config = dict(
    num_hidden_layers=12,
    num_key_value_heads=1,
    intermediate_size=2560,
    init_std_o=0.0,
    beta1=0.93,
    max_grad_norm=2.0,
    batch_tokens=131072,
    max_steps=6887,
)
MLP neurons of a small language model. Each row is named by its layer, matrix (up: input weights; down: output weights) and neuron, and shows model dimensions 32-159. Each number is 128 + 24 x the weight over its row's rms, rounded and kept within 0 to 255. Numbers have three digits each.
After each neuron's rows is what it responds to, as a language model described it from the Wikipedia text at the highest values.

L2.up1256:070119119139155139150099132149131133095094133146185111124141168126145154087148115105137097161138098113139128133087152123122105108135152162161100131104151090091168129140145126142180127140133126112130124155123131185098127158121099111126154105079184111125125126121094134182043123150130151126109126109119080095138168122135108158133138107123106125138133143115157138111150149114106137137163
L2.down1256:166159139116088114120169115112146127151157130101082153127118106125119106160094120168098157100120162127121126130160111128127144136123113089089151110154103157150073137128126110114087125130118111139141114089138110094161126087130149148123107130177085135131127154132158108055207131111131095144158140155146156137137080145122156104119102138146160112149119114119107094143123123135126140137093
Mid-word fragments. Middle or end pieces of words split into subword tokens, such as ble in emblem, tal in dental, fu in malfunctioned, plus occasional plain words like character or other.

L9.up155:168130158125057137115081150157107114138139118087105144093143120131153153109103103108112103078117172128150114154141125130105143143137145135158097087140167138112138157117130118143126107116119153145092071143115069114093150141148143104111110149105110135176121103106138116154107141116119114136102141128095095145131103141114130087122159118151150123134162136130108140142140118163137125115142
L9.down155:111119135146143124105148094102139167134107104137132125124168132142088146115155121127170149132106141139155124119099113150087117132092122108165166145129071093113119122143126150133097117165151136110119173145121121130128157134088113136118117098111106125092089105188153166129137125109161121127126118121211141104139151150140131166165094168135142150108141082100158116131118121130096163136141
Predictable phrase continuations. Tokens that complete a predictable multi-token name or set phrase, such as "Em-ir-ates", "Attorney General", "free agent", "M.S.", or mid-word pieces of proper names.

L9.up717:108143149087158154134080145132133130109159122110152136124101119121133162169121147136143143112115099117135139115130104164083104129104143128160120131149129095129099113111144158132146160114105143108092095109126118129096123143119183139134132159103126117104115118169100178121117127121165149123126091108090120087142109131095120156096108137166133100089155118104154121117124158109128126145143
L9.down717:167133140147141114141116100103110127163094125121144149153129174145112114139140108139135119130163142167118155166139154084134089146114115146114121135158125130152116109162131117112129129140154076150134135142137128160142160153123093101094180122073115130123134152112101141124123095164133114138139178134156124149134088146129120097136100142126087139129069153090156120144140110114111163102145
Before-name positions. Tokens just before a person's name begins, like country codes or separators in sports tables (NED, BEL, |) or titles (Representative); also final pieces of surnames (-cu, -ro, -no).

L9.up1682:135141106135160121135142134131140135093122101111134184079102175167152130126089115066094122087154122137131151120144120069170124157132121166125106125142124121164117126163157077120104156073104134142097161112121163084137096153148127170127130111148136105107144118136111059116132117098153110123113110144111137090132148127094149137107126113144121108137138133114150102113167112107119127172156
L9.down1682:077140112109101137143135128057126150145105157104127172165074138113134120119160154146140087147125169134134095127112147129127120144131097108122184105132139098077144129127100098158161127106082127133169154120135113193112101143143158108107103148148117121153153175146176178120119105152162156120132170135099089148139144141126106154129113137066145134117131099144114108162179144101147108088164
Word-internal stem fragments. Middle or stem pieces of multi-token words that come just before a suffix such as -s, -ing or -ed, e.g. dec-lar-ing, stan-za-s, pal-let-s, trial-s.

L6.up1819:160127100081146138090125129141151076115136108138143159162131138130128132113132093117176106154088122138108081113119114132192114136157123137140113107089117150111112168167153141175147128134121139154127108133152129130107134138101172092116174125113149098135093132151115111107156135132135108096164091134122131101133110140126148121095135136136103123101089149157124147110160128133164148127146
L6.down1819:124099120136134113131126128100122136106102133144134105088121085173133145137110125139055156108143131138133153120120131095109104138124163128119131156147163113097141115110105127163139133126150114123122139156127103122115136129140114128129107089149108149129129139094159107170129118144152129135110158090168089137099156116127126184124137104100160109131153109115147157119137167123115099080095
Mid-word continuation pieces. Fires on word pieces continuing a partly spelled word or name, strongest on the byte completing 鈴 in Suzuki (鈴木) list entries, also Delin-qu-ent, Bre-wer-y, For-get.

L6.up268:120144107123100143062116151166125146129122151166134113138092135135180146115116182153142095116109102138128107104159153102129118115137122105118126146132149114102164181150111099138156101108127151150103165124106157148131116149115149132129130195138176161136088156143131150127142112162101106108102156102147141085135148110088076120080086119114123106108114085174123126130110142111118139115109
L6.down268:129131160131168119172134132163099145102108129100148120125157140090118150111155205097156147158134144159118113141140102128134138147146139116099180153138146163145109132132092161126081148151088120164119180098140096092148075098122146161103105129175120152115151112093140120144138103140126111153141147120119108159104096142151110114137127131109146145118129125116108142109093144162096150142160
Place name endings. Final token or word piece completing a geographic place name such as a country, state or city, e.g. Uzbekis-tan, Abu D-habi, New York.

L2.up2022:103147122124127111112152126154099160119123144109088135110153171125149102147105122096125142076069144124159115114108118117132099100160076121086110087157159149125110163143103158140161133130134115117150124077150069154094141096112091068114128108088122128095161133132128135158111104108107128108123084165140099124132104079196133129110104117141099133128119158153104085144125108116150115160141
L2.down2022:147130115125117176144124121112146097158109106133153144164103104111124155115169156138151095150191114133072151135155140144143122159099149146171155148128120099132144125099167115139109150116135125136093128171122200113158127157134141165167132129176115152137093114095089099104147114160164144159134145091134115141124134148082102138119130128090176129118113111102134152107131156101103145110119
Word pieces in tables and lists. Mostly word-initial or mid-word pieces in tables, lists and names, including accented letters in foreign words (ř, ě, ä), -ack in packages and sacks, and first words of entries like Standing or Belgium.

L2.up2207:120141139123133129151153125126137113104094143123118133157184137130135139123131125087116157097132136078141127141119130114124100163099161120155091128170160096124103145132123115088124127121154104144117080134150117148100127142082136120118104115102142142110078129105138142129108076086163109173095094201127141181137114150133084154103095111162111120139143166137084137181130113102156134138118
L2.down2207:117123120136122113117109116145127151133135123134131104108129101146134087121150101147136118154126105169118097109154128154117141081163116153108156148129115145156131130114152167168156129130112149097152164111108100118141150110134129145107142174151101114129140132126124133124168146137070147089143142045129118063143138088103175114153155121089136147110122098087152113081131096148092147088106
Mid-word subword fragments. Second or inner word pieces of words split mid-word, mostly names and foreign words (E-at-er, A-im-ee, Ta-ich-ung), sometimes ordinary words (folk-way-s, anc-estral).

L9.up773:133138153110126145137119129132162099118175131103148122144098195112154128160116132138139124129111140121154099142145152111142143132114133139086130117126145124162139137085149139149123137110137143078124142111098163076136113137134113112113129144156197175080153142099120125084139115124141153101108148140148154138099159149120157126101095090074129140124111109145140144127134109103153181107129
L9.down773:142128154141139129082116109080176138114112124099093148126167138103135136085100127113170152130112161095123173094090068124103106153087135144145109077134126142110156144130124108095145115087121163160139139115131090200105100148079134096158131114100092089145141109126109144117132101123098130140110125165149144093161166118094127117156170164133132134127105131150162149129101107119148150119104
Mid-word verb stems. Word-internal stem pieces of Latinate verbs and nouns that still await a suffix such as -ed, -ing, -ment, as in comp-li-menting, pro-pos-ed, disa-gre-ement, exhibit-ed.

L9.up1441:146116122151099143139125147137103104111137150125072104116145115170153120154145074152122102146118112110172089147132155091094113116120140191127093139084136110139129149120126126125146128170137117095129130173115172178121105148146139115141133117112151173126107161128146133110146180117126134111129082103119150107140095148137126157108100114124120135091130116160130126182116086085137111109158
L9.down1441:142122130161135175179093119127131123111115134144125136150169170113129115128116154154162126125152096109186138116179128178125144131163147136096059138139155184117167102115118143138154139133176129102132141129136152084108109099160148132177138140138113119146104133124121103110142129125112141156127161129178128114153142138141163109150110137106119148141077120123125109117122072139135102149122
Verb stem before suffix. Word-piece stems and fragments in the middle of a word, just before a suffix like -ed, -ing or -ion, such as dra|gg|ed, can|cel|ed, sched|ul|ing.

L2.up974:115131112159111102160128170129153072154131099099163127100129203157142142136129114111135138117096140166105133159126090077114141128137121155134129132123113110121132145152136163169144105091097135105095147113115125173132117153132141102123124082143078108120139093124154142088116153145138156137166083139099118131106146123064100083157126123117107123146138130150102115116126158120111125101148
L2.down974:129120149083136165094117089122115161112129160151095153155130067129124115128120136154129146137149113108145109117132145176142106111108186110138119099136130151120137108124122084071135145175173128147129123138127137078112133107111090129132124172088201141134112158136121122176133133120106110105096168121164141130147116149193154157101136138150128133118129125120144159145170108149136152155101
Mid-word name fragments. Interior or final subword pieces of multi-token words, mostly foreign personal and place names (Gas-par, Emir-ates, Naras-ara-ja), occasionally verbs like renamed or merged.

L9.up1181:111102114056147125140131115093094114127137121084147153126114126124135102136154105142133113114106100113096108140133128125129086140161116102120161097138143112125168117112108103128121188143096157138113151162128084094152164109100121111120125111126108179138153157095150160087157134141148151097123110148177122153166128119111125084083108139116154177103178074108076159150138095138145137159090
L9.down1181:138115164092144109111130192131128079090117111128099144120109107150144114129118156155162126110174127148133123167152129101171104127076098119113129090127131131129145132121145122113117139127161095128160094121120103150092122127121167115174136150130149110121072130081152128151102119168111139144144075124140160128100117116128154122165181156156119108151118135140180113127109163130114147087143
Fragments inside rare words. Early word-piece fragments of split rare names, foreign or phonetic words, and URLs, often repeating earlier text, e.g. Matt(hieu), Al(der)ney, Mul(lo)y.

L2.up770:148140124126113155129153143123097148122117092128087154139162113069100147094087135161163105129159072076109132128080173100144106112113129115149142123135128115150112170123108049135115101127099115106124088152150154155160154089106142144088122176139103124128171148125114133153138037140123121147117145124148118111098108085120143150151129125105112137173135126130156096148126087126119152139117
L2.down770:072088117137151123118118119130123118121132149118165126143097165148164113171184123098073148127080178141161098104165100158110196142173122163136101111120137130129138101141147206122140132117167171150138150098126093129086090149132113107142136106115130115137125103126131118132129178131133109091144131148137107108149104155123131154105108130154119154089097111148120157103119147138126117145141
Word-completing subword pieces. Short final or near-final fragments that complete a word split into several tokens, in common words and names alike, e.g. sna-il, rainco-at, remarri-ed, Di-ana.

L9.up454:162175134103169141109115154143119123104123119139113152124153164109142106100165090125159097109130163143115091136111104117119073103137109096084113169151169149178093122146141134132131130127106115128144150162127138119119157188099118151090142128144159128124094110159120169106161113155120098122121127119132102136151142144108101127135108114132156132145161128153154145126109079114132130112133
L9.down454:105142120120122118141093133114131145153152159105133088095176140081130107121171178131133101120140084125162087160138133107138148157171145151096163079084165115129081131155128138081101167165136178117134140116132178132132153090101101130151112117191175182109117145098128083096078076162132123133109112157138162165096161140133118164120145127121121131125117123172102141134089130136115139156092
Nationality and origin adjectives. Nationality, language or style adjectives before a noun, such as French, Gothic, Korean, plus word-piece fragments inside place names like Nicaragua and Calcutta.

L2.up2152:123179167131141158153144121123121153113109175064118149122083125113114138110123163141159166138100138149146080123119123111128129095104133127133120130165126084062104115123102129133110126125118105151120123124135142135094110135083154146112110160102109112130132100126162077156132161090119128111115121177154156095147134152128113093122108110096132119118135129160118153109129126108119159116141
L2.down2152:135075093115106116130101127131132100130171072171132094150195110129094114137109101098103098112130103104128163139142128132118136155123101105107131146097108174155154144111144118130146143139141163118126131110111120132160163130174109120133128093153137141133124147126078166104130093158142140139141109104118103158115104111121105158114119154145126144126125134078116121126137136128127082144103
Word completions in structured text. Word pieces that finish or continue a word in tables, infoboxes and lists, especially country and nationality names, e.g. Yugoslav(ia), Argent-ine, decor-ations.

L2.up1840:129146109125110147174128087132172187088156148172129138121078120126116113106170118122108110089142139113128141143108154157165186067118126150147152164118105141065156129142094134169092138137124147107131145113131115133132103106124082105115128144134139143086130106132125147100162119085121143097135088130106125169123103143117119109132142156132088123108135119153148106185122129144109123127133
L2.down1840:090092138126139114101132136124107071154112090127119125131173156133189121128110125135157157135104122125153127119151126109112086156133139137098128110148146086167100130124163130117141121118140092124129113160144145139116145164118171136167133121114130100172117155121138099109092122164114112141151169125146108105133137133157130184129134101117146124164114127103106139080108114121174099127129
Word-completion subword pieces. Second or later word pieces that finish a word begun by the previous token, such as re-issue-d, ball-et, reven-ge, often in names and tables.

L2.up1914:103152163172110167121168118142123090123112127111132141130131136095116094134123117128143144123128137144138133165129120146139091167096140141108135069088166136125122149110126088120158087138156122159129152132122105099106066113106151146134114150139151158180169148150158134095132167126092165115138097089145155074122177143101115115118101124136155101128140144114118148092110139130131075124150
L2.down1914:175091109087130099131109130131130152147130162171099136130118117160145177127129153124125104131140129111118112107099124134107175078164134110125136177155074105125119112135132180126101167141076131101120127121110140147178155140169101134134108106099117071094106103128095124194103100111162070163124132168135102145144094130137144117144142125091116151106104113133159119152128117133103193103106
Mid-word name and word fragments. Subword pieces inside longer words or names that need a following suffix, such as Bibes-cu, Lucins-chi, bre-w-ing, ign-or-ed, plus some whole words like tower and interest.